Weights of a small transformer language model.
Size: width 224, 4 heads of 64 (1 for keys and values), MLP 576 SwiGLU.
MLP neurons of a small language model. Each row is named by its layer, matrix (gate and up: input weights; down: output weights) and neuron, and shows model dimensions 48-143. Each number is 500 + 40 x the weight over its row's rms, rounded and kept within 0 to 999. Numbers have three digits each. A neuron's up and down rows have the sign that makes its largest values positive.
Before each neuron's rows, "fires after" lists the tokens most often just before its 100 highest values on Wikipedia text that the model never trained on.

fires after: "20", "19", "18"
L10.gate31:519445555504525467526512477569498503543506523495441418551467475428463543513558508517441515466543490510473482494479510545492520472467540520549458533542542475563425386430523492512520525556494553520533527480500531479484518497495535492534536513448499463554444530505516563542542529523496526462
L10.up31:496457569489508476542515430515502494479486462480481499460505502553466509568473545456532487463472488399391565507425531465505494550501454546498492509496487432542483530453506500451478450549514548537411481517522515491567413559451476555521418487455488511432524554443549550577589536481493503541
L10.down31:557457515488521471504487429408482439528492513492540532494556431520468513470562534510427492502594456540485494480538484484474533493544497525503504543473567456554454517436513514463479569593510479517543471513470389552462490501484568445514433489485448457532539500470436438469520478490418471536

fires after: "is", "os", "es", "els", "s"
L4.gate396:558515568568448509478441518454511485534521464518460486441433513470503499553550416435541603453471517525467497533488488487545491492476442485595428505509429493497408509440535473505513469473505504533564497525594480505499528473511430510372504429495569473487538496512458558509419445476476470541
L4.up396:509514417475466541493460543470519522484495555557467544556454499516528518485573472481450494471457561517512500537528455524487468513488500490515511464549495552575470552460493531475471483420505528484614541615535421475487538472506406503468488474460542526440472459547442520497474464576540561512
L4.down396:476474558564480486494541440499466505526466514537499492507543460506494527524453548542506536564476438505470505450549562391471555479437466534531505542462529483445526504500494552531482451481519577531546526495478487514511525499522464520475423573596549472563499476478456514488485529483485527491

fires after: ",", " and", ";", " with"
L5.gate510:493527571485465506456494464552551529447488514530508500594507439500505534507489566475497505431441558490524458523568534513528592466597485532478570507476499473491474509531471468470505471451482453548582522548497554479499494461553499488586466514465486489480595479480544443544599466472492506452
L5.up510:531578439479471464450420485513509520629496500481536476537473515477527529483488455468509451528542410484561509563478593551536510494530479513510515442505477510435404567509552524509496554585420438555478476490426515527472478512422476478496481473495486506459453506512461514534450506483485466506
L5.down510:484489464407521494494482493444513527497561554471463513603528509446519486489446413499473487485567460473528510507450448530487480401530574468547445532475466439447562516521519588536542516479496488473509518477540496505521490466457576498480552490468483535496541539553574543468458469503509505470

fires after: " |", " to", " ", " from", " requ", "ib"
L4.gate158:525461520545561470551505489462412542486455572493483447539470519506450485476488460450454434544416532444508479465435556566501473494524536562482428567454556466477477481467511537479510422507501501553506423475494420429517561552479490432516456510498536491515564550496492479535542495570522528602
L4.up158:526525518461513465504487475471455472626513572497492469497547436485472482504510586436449538506540534501513496473548521482444389434516551520486470507506508549449545467492478488477428476505455509555568434512541463468528498470500529484546469481490470516474516491495515453461522488456527537496
L4.down158:436553474536463558494531517517594550454461477431509498499464479484528538525494521543569513526498455500510545392448437416449492510551517419478517517461489486456541525536564505550498474551461486527462534505471566513470452530529516565542528553561504544518502436544498448469425384525437492493

fires after: "19", "18", " ", "'\n", "17"
L2.gate392:517540509457531536421465538534476455547454604526494520482498571562454555506457467458529523515465489535454543494506554486445543562518512551485435551503546496595542484520544478519518477487534488512547537571539489562469431507452553443479499529562548575519493425403554456448482497440497557465
L2.up392:533544424524469471484547547428565520525474528434511538539532482446465544459469480569466512552499506561536480485535448427524458554530481517456507567506447529523490448449513497510499462482483463476460496513466528451507482556511441509439388430547499535521523501513403487505500524533489488479
L2.down392:496493461551518521466508489517531387445510502525481536476529461494494487526546526460503441493534464444430524530471581471479510480443525522578574536447599496528508534555399532510526523482477527553481554471538560507520547525526544537541568474493504479516512459465582533484498422506480532493

fires after: " L", "l", "L", " l", " se", " sl"
L4.gate4:551556485555578522502461523463441442398494495542484506457478550498445521496459447456563466567603469459509461524454507540509471469436457510512384489480468412534452491421515468527441436417470480481510523505488447420460507532460528524427515535481546466453578467495493491520510489510512500541
L4.up4:543505547498459495566484559459531552493461488456483522480494463497637580549541499550593460509573527454513553458565509495444486504517542501487474545497465464522537447515507469465514471498428571506474523497468534564561588491576473547521494586538498419491496478558522530558485493524500467459
L4.down4:521496472512615531520479500539525684524537487461463497504546540451546528493500520488465429498485462509460556401459480490495404530473485475529458551489439513525598465531508547473514501498448566544531531493509544489551505476543474563498479544522470452540531516508497524529523442481416546527

fires after: " A", "-A", " E", "E", "A"
L5.gate345:530432527523546483541532490446430496392455481506468454520474508503485508528525521498537496511479489487547561479468517491533490523559500493569540517557481482625482544463490490463555522463535549463472487523457528499431547528542498467516527497416461494446484510480493507499525465549501518502
L5.up345:515509514516593554544532509503514540480506540461449458560555497439509474505591464509520474480499506487561480490475493483467506505533546511497505454495505459489469505486510450540489494475520477480464489476550454437503607493517500408457398492540521478535546536528498472514509575562534523507
L5.down345:485499449538490434509469490485527374473551476455528513510481522462568506539571517521465470488518466475487531542467480557484428544532487485516374575445548516539523521519575476475559495456515463522513507491474503554548457525550502472512414616536479587411467473479493505505498480520471502457

fires after: " D", "D", "-d", " N", " F"
L4.gate273:507475530543488530575596448545496557503476462535474414493457524501457480414553469558487485489490536505502459450515500538466517480551471465578514519514485518510438443488540511561500473445527537481476482538467505502455584487522466533516540493508523599455578526521535519553425468459559442487
L4.up273:465514448548438520498498489525487574479516502463500419544501482520545531471513457496438430490431477456588550521450522531438500532559420543483628534480441424432409379469517490459547534534500476480504530519471501529528530541515483576626534487495455521542437544524582462518434428495495473538
L4.down273:462510552546553493485562555510499386545609485533499522537463502521493476434575494486494476482468537494467554525408482506453525535547475508529578547567542508494593455468486499499515562543537570491584530477505528426535513455493499536460515493464445549517496508507482462489534458442486529538

fires after: "0", "1", "3", "5", "2", " Goals"
L10.gate569:480546491469469532496544473522473514415550481508514535528486469489471517468367488448489526544453559479536454473501512436549479503500498492488562454544500437498521543610444462515477498535514516485512540466473540506473458524555415528441516449493563457562526462500515514475508535484457449535
L10.up569:462469559543554466534415470579489506544506489447540505491475521461581466504504490458473428505442478529509480445518556527512474545496486472447486527499476548535496438435514484557481497543511572476510529497490505538512519473522494510483480538540515554503532485526504549474529554377517480506
L10.down569:519523443512531422543453443506538543474524500485502514481455485518532436516433463459450531531546482504539481627509383541493529481482519486513479483491538484566470546504478451629534414509589465499536510488491511568528505519479454437522565458486521497484449518518515549473443487446510531446

fires after: "19", "20", "\\", "18", " \\"
L2.gate188:462430458472519439504462575528556520530519606477507522490504496533504527561557530510484519463535472489447512508541434519558489430498525512515404536444552530520496516416443472559488505530467494525430523466486393476454521484415479507537482535454472475490507567515506585494558530571454533448
L2.up188:586531549527505535466541510565475493519585465558446542447535501508469519538547527540484495474504507546527530498483535480490488544533568591479448512500452480423470403479552545490466570457474479458514478497491515420515443474554527472515415549511495504541523502497528531459504453498512527514
L2.down188:448519516423486501522500462472432351474460530457498503513574492470486426556485533491511488526451491457479528516527547453450491512513481482443531468530503517509510524482582521498542421452526519589489456525553521541523478504520536515522567443521509500491488482481469416471437525477480404537

fires after: " ", ".", " (", ":", " F"
L10.gate268:425571465481479472526476542426399611512467490520537455524515495444457486572492476412511549474551449490439561462454525522501511505472435502512479495559451560426536451511494487554519493458462557536482485495486516505530554569474507446565514484528471506474464456513525499513536505514431532448
L10.up268:517524520457562488508527443482473521505483505514469415499541521493491468537563539448506504461531488435485587471605527416518489539504422551525516542594539511505496462474526455519482494494509547489438484515506505482508556492459497490505525470492454485528511404536522457492572520512461490496
L10.down268:473508429508508508521524447482462574389492419475465492486540527526542478503568514429531521494496483502437528431543417471487518520503458472529499551528540463561440460514467521505483538524529536510440518509522556487517549528463526499420510423440527479543506488471433470484533531506503502519

fires after: "."
L5.gate130:556450469549457527533456432484469523519485454537501464523530524478483535532433503508452597492511487485508455533507543512474524500480566446493476464479419445569496429534451472550510516457506559452480498522476553506405508501532528463493513511481487438487478522421440507463441517503449435518
L5.up130:512549523561529464491481486509588573553524421575524451486516517496462485581461458538439582418516532441493479492488422461514491518525478486494444558507484489555484548533489470545474502484517496506527487550471473515524504491538457540501468546532606492499437522538516449603470485501551541563
L5.down130:517407470518494517494452503480458433542411474532515477473525517446462523508477467549480549428569532444452498602512455528565547501553506545479466440482506459472536443471476448458499442469520512476484549478569561526452487518513511472447507436500492500488481574480493469519518552538492537578

fires after: " D", " W", " F", " X", "D", " N"
L6.gate100:484550481490483510518503468468487528469433519465510531568493507473443468550412452515505455557547526489410504458555478597465514529547517451529619521493448456454456473405467540521481476478454523453514435493435515455514531501490504506494533543517510462577501462424444481534560470409482434498
L6.up100:457500420490481474469531486479521524506465449496477510493507448547496411521532526530459482533539509539476570517566483486525581458617531487503560437481475461352434483415466565439500526461420516502481468511465533464512502492533514502558537538520428542631526494497465497522496447532469476513
L6.down100:569475440482497462483495558475544413477468475532551524456446446481516456429507535539478553474474537527567462593444434414486569434494506569480481509527585468420467502451506530494560499465462495521493461499523498484438493467535524480480503503516536463543485525498537540512496442516513501489

fires after: " Che", "v"
L4.gate212:576480486505462527509503495550440554516553496515485457510507465509483520513574481460444520558448477550494520514511455443513416492519556497529599485542534483469467468512503479481508463513449521502481534448499540550511541512535486459487499506547478478445484527475491452462470442527529482573
L4.up212:508548540566420471546499429480513508610507500522506531518518489511422499526492589494495498493533509492544505460471510524477538429469515534480536492478503436548559485528550527460419469501515515551548506490498512509489461480464434492529476499456511536535401462494472482510509520579474551542
L4.down212:442527470580501476452504442535540469576435526467492514452414500464508463443458512495457472477495470588500515513486540494463506500510476515523470441507541483619443521519443475468375479508539540516484547514510462567503463509474461524387502540496562471461540455506497495568521451543476545487

fires after: " F", " Gu", " For", " Pe", "for", " Che"
L4.gate480:494476521526460518507550494492405500569492506556468484472500436516454569476509455543472496599505462561502537511457534452521453441436530561554525509516555508462499412510554507498522539554460494553553490437476458575455575571495503520538438511541477495503513521520481488498540463455501461593
L4.up480:551446551522495559561589429522449506547502490516443504480528496452518508496526507477567478532466499471506460465472482476461501470438524494526508471496503565454548519510512489489502509478521486619484448482532444505516522604475498530510502527494494471569476560464494496491532489413496499566
L4.down480:545523452525501546425511537482524390510454530522503541489481465458534415546514477522517492511534543548515512498448471515423528539569514478476436444381551470493480456503502503438431506505520495470545485448552498488446570429546505410510541562493430483524515449556499500425493476521509481528

fires after: "20", "19", "18", "17", "5", "22"
L9.gate451:526461469562513499498499490480507510441523570560516519402465479489486533557447506511485475480510475564451526442368500498463525534428547452488486513511586414503504515573513528506528427517560477503534470467484548508455508530532540524456443487558530529535510505442508539549531438471446464511
L9.up451:496418465459523456546515510502496460499468519489576553407463481455429455452470444468438490522526526533509498471513532423521467490491550518422505500490483463471450481482482490517474450504567508584482503537536479490503481500536514554525487525589474445578504446479499541482519462552458441536
L9.down451:524515445478574538472531468525513328478533411512518452464437577468424485529527514525541537537537500493525473527433454386505537460498484530469478496478527427471477428520466490488538447480499444478497469475463524491541445545476496483519481544498502484498467514398513540470497545529450500480

fires after: " s", " S", " Sh", " we", " sh"
L5.gate428:490497456502450441561515456543465460450509483498501532485442528535475566617471419504511487503515576462609492512482500439505513493548464485449451495465462489569509558479554531514464495401531442497515499549469452464499558479503419543432590485432464517535503436500557537456484493517498509499
L5.up428:459426506532399539521459525502570521406525571520514504506478548530503544487502576540530499497553559563509567500541464501521564550506621510488449584477528532509520511458501431542451479496452568456549492515475506524499549460410483526510477490527451572474563533565459461493464480472471554484
L5.down428:485497501511497458555534558512445564481426456473520474499574485492544502489522563486524512420509505505417493447519539463485468469465579454471536480502500507507544510526482484488486570470529525522541459428564533498518469511543514516512532425514523604484446577519421520492453502550434481464

fires after: " I", ",", " N", " A", "A", ";"
L4.gate536:547559473468519556524483457445421579421434474515537451577505537542455469485502396494509533479531490440526448565511488477516462490517452490501560507566503557533464600500477533538482510494498491462504443560479456535490539526473535550591550514435562490467493506441504451515507517499526489466
L4.up536:532502435456445568503468478523514535504546497413479470456463515504495460569493482458594383458541520374498473445504550524458475518528481508502516465503444429471454577455520500499496516498462499530446511503477482460450559407486484435472450505494521492537517515509462492533493487495463437509
L4.down536:553503447431541509492545466476512398488481499498434409490466477562584513474525572504503545465506537539545560488495482474487503489498535535520431520483509439504540458473520534478550502503434512553533542431493508602457499487509471464505495478555472538578532478486474576487523466488588447502

fires after: "os", "is", " vis", " tri", " bas"
L4.gate265:642475508509537548537546555481507455465547506527536484508472494410494515435537503541450576507457521475474497582550541534455476508478462527518468468508518554484394534443505538470462487524518435487538532467497530494448558463477481477504548520540502518515525525475387470558401496601512551520
L4.up265:490481525558452481567458473535481528581594535509481487541470578502483547523445541501519484486539576443491447453492543517511476461421474523434440478483515485439508591552493491540443502437481502477605522507521456497532477507561519437528472445471461496499495477542456488484518540428563528508
L4.down265:599459507459549521517534437452500365396518458531500554523517487461532488533506529526515568501474526480527461568488548530479540542492557460533500544520565487469520469472437492498580526535598512538472471477487466516494444504501572450534560558561505497473493498413531476534460551556503479574

fires after: " f", " F", "10", " result", " P"
L6.gate486:536490459517475471548499456479561446555528501466474473555498460546530517437469483455497491479573454435434441523507459483526554470463442472510505558470441467389483494473448432480481551521482487469469454495498487446430473525526468492502465531470476511557512500484480468468539539491486375516
L6.up486:510553569420496502471515435464420554520495471492494522442578558487490549499451492542445508545580528468533497463526539585519506457481505451533554480503482446497472511414492510492529522523537537530485421460532502612571560535494500455518491485518453498591437497478468465479528498424429485458
L6.down486:427497492560466539454539552522494510482503537520538471520464526471515554483513521506469537457486526565579471413506491391532441494501498500530451571514415504445472537545435518564411537545554565577511518433519483507494542516524399551471489542532472528502506494501502482467444470472517507546

fires after: ".", ",", ":"
L2.gate440:595547565434520522450499507546496483484479527524537548509458508448533497484535500466521468555494459402473489506477500465427462516409447462477496535496544499547547488460535440540515445504525517527507526457498465538428482541486480494459521538541457454506475452531473500487431536537480521424
L2.up440:539579526438478474465522437551534479565507542505537591528510504443480492546512561487497464529467477459446531483518511487444492534456432514473559507543518482476510526458491403562516555452538497526476492447500487488371478509453522501524505510535401472480411526577492487533507564464470501480
L2.down440:374455480506541497537520468500512441463536482464457506507539496517506406490583526520506525486469510446475499433535480535537533519531437507545514538535495518495454451531475513536504527539476512461472506514587511524591530435497527459574523536520478537454490463429457534477509494532444517602

fires after: "1", "2", "0", "4", "3"
L10.gate562:481468488449493514530519527495483538472546493569562498502486500473427465464499521490514433455528535569518555472518537531484504482506555380509487536539508483496491537502501470576576503517548565522534497458465505497540409504576492441542556549470481517518544475493503575496586492460418444521
L10.up562:462489556577524516501489487474494522527452442548449474418503526581495458521539493505443473484531484483452560479452477477516457507493468467530483458443563440506471513554491478526504524472579500452438489469534543430517546524495539508499499487467527426470459484476570455453537538408507527538
L10.down562:541532426501517461516473400503511502429536529520505482512462497490490504530440579452510495547500515521540465449497502466512505600488468502527516512523506457500486479535456489520425446474531459471447471445498514484483499554402471522473534549443471486482463538508583430519554445494518488473

fires after: " ", "k", " |", "–", "g"
L6.gate256:480432373575619501483474474483553554514507472419499535512508469523460513451563492491429467529505450475478496487492513414560423513508505463478560580493508522538509537475487513502536470489539516451562488540535445482477491526530515528503587458463577453447487493458503423442542456540517501494
L6.up256:493517520459550479548451481481509400557506540472547481511528550515479394502445487519509461496511499512472477515504589489485493474451483462464530480475515500487520475439444556546503499443542514482516457470557510484512524516503468488480479490583511538533563527500482491503474495557496450504
L6.down256:486547563491441577519494539526583602498453476553498532472479515503562518489568503571501500463589475463469484448491452470501538494508579471537426553473434514499538470549499546500528557530476570538527504427468577534479441511541509562485515550496463520543503489590533542430468508479518464423

fires after: " (", ".\n\n", " \"", " |\n", "==="
L10.gate254:521538512512440588400509519496452463466478556473419444551423539473505510488491465479481499475589504542480526504466465530479536455439425519511525557419501557486455433488486540522484502463471505468484567535527475427443548496501505470491418446541477493499397508519490524488500494493509509452
L10.up254:551560546542495511433490492441483569559453580436523603513504531434454519522482425442482459461497526550491487462481466519452495468513470450511535447468489549479459485454503532520490469475552537524491537475415562519522484497537479509522457488512504497560499437440543538481549508500462492542
L10.down254:505508539510479534423532546500518506495527486522402490469491424500506428492488510513478416479486534499528500492435470521532520480517530434529459525491484486450503492555470500501497496502534539466494484467505485466439552524490535493503499549467485501464525501483548518482505434572543555485

fires after: ".", "13"
L9.gate353:494433513448424454502486525471466528465397495509475451527484533434582574537497425421490442553578470491491550466533499523438488454426455503528495520449524434451481544522437530512478510524501505529475439489496519476479520502481579490438489473501443469512522531544478498481497511536457446452
L9.up353:541499523480536413477520488534508536556482510536503554496523510492483552457459507514458554427499475516461515514485590522437491527533477480485519505537540595512394438521477533469457502536457492432490595514550493531407555478438493460496502476481482452515451474439491490476509455550459446426
L9.down353:508523533427566479570455516518491503526513540492531463502487553444473529419547489493475530580511440438482531434538544479450548468542521511460560510509558569534466461469516517449471539476498466468468477482480455488487561440558512521476455485535467518446502522497444517530529498469477433525

fires after: ".", ",", ".\n\n", " \"", " as", "-"
L9.gate540:436530522484510457465408460528507536470557539556447513435457491494455411535497510516487537473483457507516517413480523540505464526440504527463524470454509426568461461525482514460412447486494587477565500541582467506589542479421488503499474505547542496452577479567438462523514531537524547571
L9.up540:430500504501511477511618538503493490523497439524579500521414435487521549450460488492501478494516479514473509521496491535554485495457486460542510528509522481576524561517542510592493511510514529501544492482480461485504496528550567549376493432560527514498508484490527566517562475467470493509
L9.down540:433467504500544475466523479478554426528594509463560480450421483553500498456518567476534508434498516460566451469446471518560490515558524477536510528468457505503475530440545465489455442496466473510537554537572483516451517534463510517474541531464548498517469479601482526499491529536518472467

fires after: " (", ".", ".\n\n", " S", " th", " b"
L6.gate545:469486503515504455508533495528533498508479470476444521605473541466508526517473500502483445463475498420516463478510458499478459495449467475498436555483480498529448492496447490465448493487472467428429486542533504420454506435502439597504506482536504450559575442522592533456456493497458498493
L6.up545:536507455491548500510502476425521541476440450448547527586453509476471491488446464445492520516511512505516498498581483580478535445548440481464547473465481498456426484469505552520499470483455517522485460495437590493520510449518441536520481513476486413515565474495562455495451461464523541469
L6.down545:486446478469455501478490486532498497459557576506474446453490497446559522408502484483487529484460429503493506538497564504448461541486531530556490482495530529460525581490482434508501596489461505497466545514515451531525526505476418467537454510542489497553503489490532518541462457508559505527

fires after: " S", " Al", " al", " s", "S"
L4.gate306:505522520539447484515533514494604552415491462440540546508485543523535538526422505425485457492532493438520494408537500497523535525490503434486510530498440430516523531518424496536479477398554508520520486540455545497572520458521494482511549517547548526431547501485513517502473521612527445494
L4.up306:518559575478456527469476430509467452492489560527506471490543609493446497480524528557549475483540519576494460462460473545482518545512492485484452495539513508517485503531498476580539503460501512519485497630520533481477575551452519499435454532434476501487458495552533472511533566443441516454
L4.down306:516495544448502490467476454520411583444513489449500367466515503428524546458430498467474518494465512417481546528557437536474481489505539507507525481493495507491553516559495563555540485496527495509498589464498523413511521516423538496547460540490461565492517480468495469499437514482554502475

fires after: "19", "20", "===", ":", "==", " "
L9.gate419:447419487461489503554513464471462541523492587477496450512521474471468463542520482591441520546514470531520508449553516506544485482482442488479404514508483521480543481482515529500394544520509541528501546476589466424483417532474506445490515464481508467473530546479535617539478467423501486514
L9.up419:541431493497526491527547477528463508518482551459479506507521511458543509593559536506489479546498509541477503472471456530538585516502492452509468559545485534562431478448564517536496454466492537425533481529535502456470510484459464528543514500526529497487425453428539505469489531567458428515
L9.down419:560404533542468527517542469491488489547475454450489492473582507515475495470505520550524522486589493504451529454553502555521574509479459457466531517529460520523479525518543482514488499555525464579514465572581467512517546569482545497571509532477470531512547541513525497514525500432496492484

fires after: "20", "19", "18", ":", " op"
L5.gate49:546452546504562506404484449479529472478503513538503501431459494429466477496525498530487481457602453489478433463518482524564508499544504507525495560528487482526472545515468455499477476568526469474488497468459475506479458551469514502533473493502506460568563436475553455479525477450503506516
L5.up49:629443493448491550478524468529528522532505487462574499445486522485506463460478503541485563446520499503454518448498509517512487518479480526532551567550558497540503478565476515477393483532561474432500458530466505470550483528442497487478444490546518594538537440530525450494513492553437546555
L5.down49:497487490590509542533449515554475504460487547502512526467488499458455523535516472482464487487510539460521468531492506532500529514466518540561547435508506466465510522507485517508440517460552456513481453505529560509564486459503457421450473551508491525508529513405460466491430486502520478509

fires after: "-", " ", "–", " bo", "o", " cop"
L5.gate331:534493451441515462528467484474433465599540532490496519471531519458500522469495535478519490476537424573504455549515532496496458467499474484568472524446458554492547465457582472511547561598525519466507472445462534540499434458469476482412554427504504487512524538521469423479542488511466493555
L5.up331:525524433429526499482439462545492484596483511502493453517466502546466535394442552475560486497530464487564500538523565557495480493433473429522494500483550496485440458522471505491407448519539451477517481479478473519556446481438479500493479477458510413539490576405463522434510509540541488488
L5.down331:492566586526455538559507525467546456470485487559459548495535477568548503465512571514491508515477434462513530441529452484515555552527477506543542505503590504542536489558475510564454496558536498486505559498477492509404522524552522523504570548542508491537500499537549510496497431480522463467

fires after: ".", ",", " and", ";"
L4.gate298:547426437521564532518515479479579449513486460549517502380510450505484504508480410507458503419500487529516471655466553526532541493501520453497497437472426496504504444483509474494479413457461481468533553490564493540443496472513514504499547452527433540507394491462498517536585507512445425507
L4.up298:511554512497490490532485442490555475456522400535552528468522580514518492504471395470446485472495484481508483517510524608515479527500458365581472462440479521550449522462481489562472462530505537426533490484472470472511469448446540547552494467533546459481521469487430554500530501513508450474
L4.down298:548482518491546495474516548493559218519468556503538533501461479477435534542546515544514546497485509447547522562516429516475498521521551479514502452500564447498499461516531566514511437478509469501506526506541536531414500457486500566510488461498484499466554482549461466500511494492502495519

fires after: " f", " g", " decl", " k", "f", " w"
L6.gate516:506516452509508483482482502451441501559444586451493512474548476503503485496510430480522461472529565509496441499574561506559514455522483477494565546496575457490511496467480503538558536511471438531489519515546510493476545626538503546524512490477559485555495501576455519558492470505485435481
L6.up516:464448494513524527475548496494442528471517555470505567496565576512498489576437528563524439572505495452496599418483504477534456535456315466526504563464533457501528478397507469489502481476526437543487521511573486514511488588468489438586424541531524494486512510484502477454484484519534568488
L6.down516:592489538507526534497557520490530477531500504490562495556514528477523555415523506552505494543551502517469464434547486473530479448472532513506502480540502565535480480468516539465536501477578469510534553396473493485462528516537480474479583528488558481472485419527499449458486452462511531416

fires after: "20", "19", " reduc"
L6.gate77:523517570467529502529534518459563506525549539522544577438504546398545472515520425452465484496541544469436508521515453496442474506486481539522467472486525543540446506475497501468571490463453424533517497504505490455442511452523433550598497525537529451474493459536480576528539531456497466442
L6.up77:511504519498590441543519450479457403482503486487516564463503436553459502538513497490514559511555527579514482515520499535538535558475480510515502502560521442397532459505540535458480555475507454524536578541535533483536498482527586472574533511529479563510533452450504476534508532505558437548
L6.down77:522441506512455434509520508519416420494541475515491489463416531450475421533517556537522470423491513535501535549445495446468488422471468420453523534517473446563549469459523435522509521589558503477502547452429507537484469524519496514495470560451458563509501542513520485454520491563438530486

fires after: " ", "20", "–", " rele", "19"
L10.gate2:489492529468492551467575559508481483526521554455512491436489463565489440506563501477621523490499527513509511467488464474534452437468508436509523526545504550460511470510416513453540446501502594503457499524527515548520592537505588540467462461499571455549495452481542509526543518543480554535
L10.up2:597479518473525558589556495466463525488549540478522541469448578502442488473528495493534473455554462499556503398518487537480494441527548459448477499524496524490442488492444418493515514480524507482463474510460518552520480525470561496543441480548526461488485554504547522558547473504454498403
L10.down2:467548495484568438473512411486483413473499484539451469494487468525579503461510461561509550571538471535452518531493479477555533511525413508603436480517435507474459491536495516529526477538497518471477467489546510454543452547546519542465484433462503544540520454459451438501479477496526492521

fires after: " ", "Bl", " h", " se", " gold", "h"
L4.gate220:458502530496511506507483532495436454522473558499483495475437480498462510495500429475466478565459560541552507528370479480506469491434464546519507523486502495542510479588475488510446510497540454503476486502512463548495526463481505593480487482492509433445515481457535561497530425476524529495
L4.up220:537528505506495467432447537529511533445492512494491498541478529397535539509552475538557537471531488502480538509507455511463486444520459511458539497458538564522532486472549492479504540482454530482542456606436551487519533496513508481474560466532501478433434421568443487497439550461605490494
L4.down220:439508525490471517407518493445455567449474441496465527527494537462503487535503534468513444489520509515444471439572456529468506421508551489545579522475523563473507455580538491441484483481542516580517528575514586538494541509555485475518507515560516469447534461501500445515550523498512480508

fires after: " "
L6.gate295:489466487492440467499487535487464521456559548550465467560493582444546492518453549510482479495457402492513505490458495500497480472488463509522428523538509520493502481461550453530512509420496423509404464470524398489547519495466473495487419518465522488527499574508435513531460479446546456436
L6.up295:535482529478481530482527448502451504478506546490468462469528510505485601476523472544443494533511586531413574498453458474474456453540537493471533529475523537523397502480476460581451492546491493418530442492481539548503475420483525483537468482473459485455495516512460535511529503432515478491
L6.down295:491566426424487504461505490463542566504448515542419490467517553504508508472481502463555457575529486427490479435470501494519585415592511466494464553534501428481485478518507543498501537509574482509552470499462531508516539530488473484520520498512478555574472516446518437541426546482531507553

fires after: " the", "19", "20"
L10.gate346:454510544515485500483498445545487555516498515474574493516524485482530553516475580514600512508582520556504506565537486512465501461547514507473424537472488570500483485545447550527522563527458479489487522515448537568492527535516494465505519488545507515400426554486527549558490517472512430500
L10.up346:609495546523457469444538517436500489500525521501420557480449509442503492517531531502463445450558531552475541442475465598553491494534424512442499552444567539536503502608492432529471492481457466514502486532517490474556455470493508458525527512513440521493479448514520488421481556483538472504
L10.down346:522397521448639481570477500489542389509503452553560436542391520545506447526540441497457417526509535455548506525503509482483531462461464511468449483551503488505459524449578501466514502508484435497493469457501489492535478537495485581554452483421549520494490489433431475552531475532524487410

fires after: " S", " s", " l", "S", " L", "E"
L6.gate300:544497532574509484511555383524525484486482473507584490470569580522438508476560475509533478512520460473472495501501501499530465484522493451513464553551518447513500581445510472500499517497550542451467463502461483514491554531555550516482580516488549419501529433460475506509501487503498489554
L6.up300:528522526510419525617470498489464482454544499517510423547508571458559492427465519528537487498567525429512500506489464527536560446450510513482438445467424578495533494509471477431503496517508475525471432527490494553507590516550523558493560531470499486491533572452480516494436518487516528518
L6.down300:550509487483479534499460477469433602581498460495512489516551510468531537522521479547518479563497515500523448542476559620485471545459494522440487518502455552502515590517497490493523460473467566503495493457534527466550435445505520488437456487590488495513499496513520529522443443512512555437

fires after: " F", " f", "F", " p", "p", "b"
L9.gate301:527496537540473473510491476521484488501463433478475489591554410542472560491434492457482504531449500581487496464513468545568534462507506433469534497445405507500446445472440533471505580479468491544555557472486488481468504510495475437492462438534452590629472472505481483497561533471433512511
L9.up301:543564553474489567479500468476439470446491545529495415503507491551467584481512404512554555512490523553524439593489525578536555531540497482536501449527541499503486529544529536493464466516520478485534422493544508523604582460519480535488484409523513534489539515516479493553543479487460510484
L9.down301:495495490445477479496550495510521477519493489435482563555484523442494499501486510468460541537433469547513542572565473532504565455507450486486558471533451507482550465491525550515473528538439484497459505539509480522420495564455486536424474551471464554507448532501462536451458476406454465497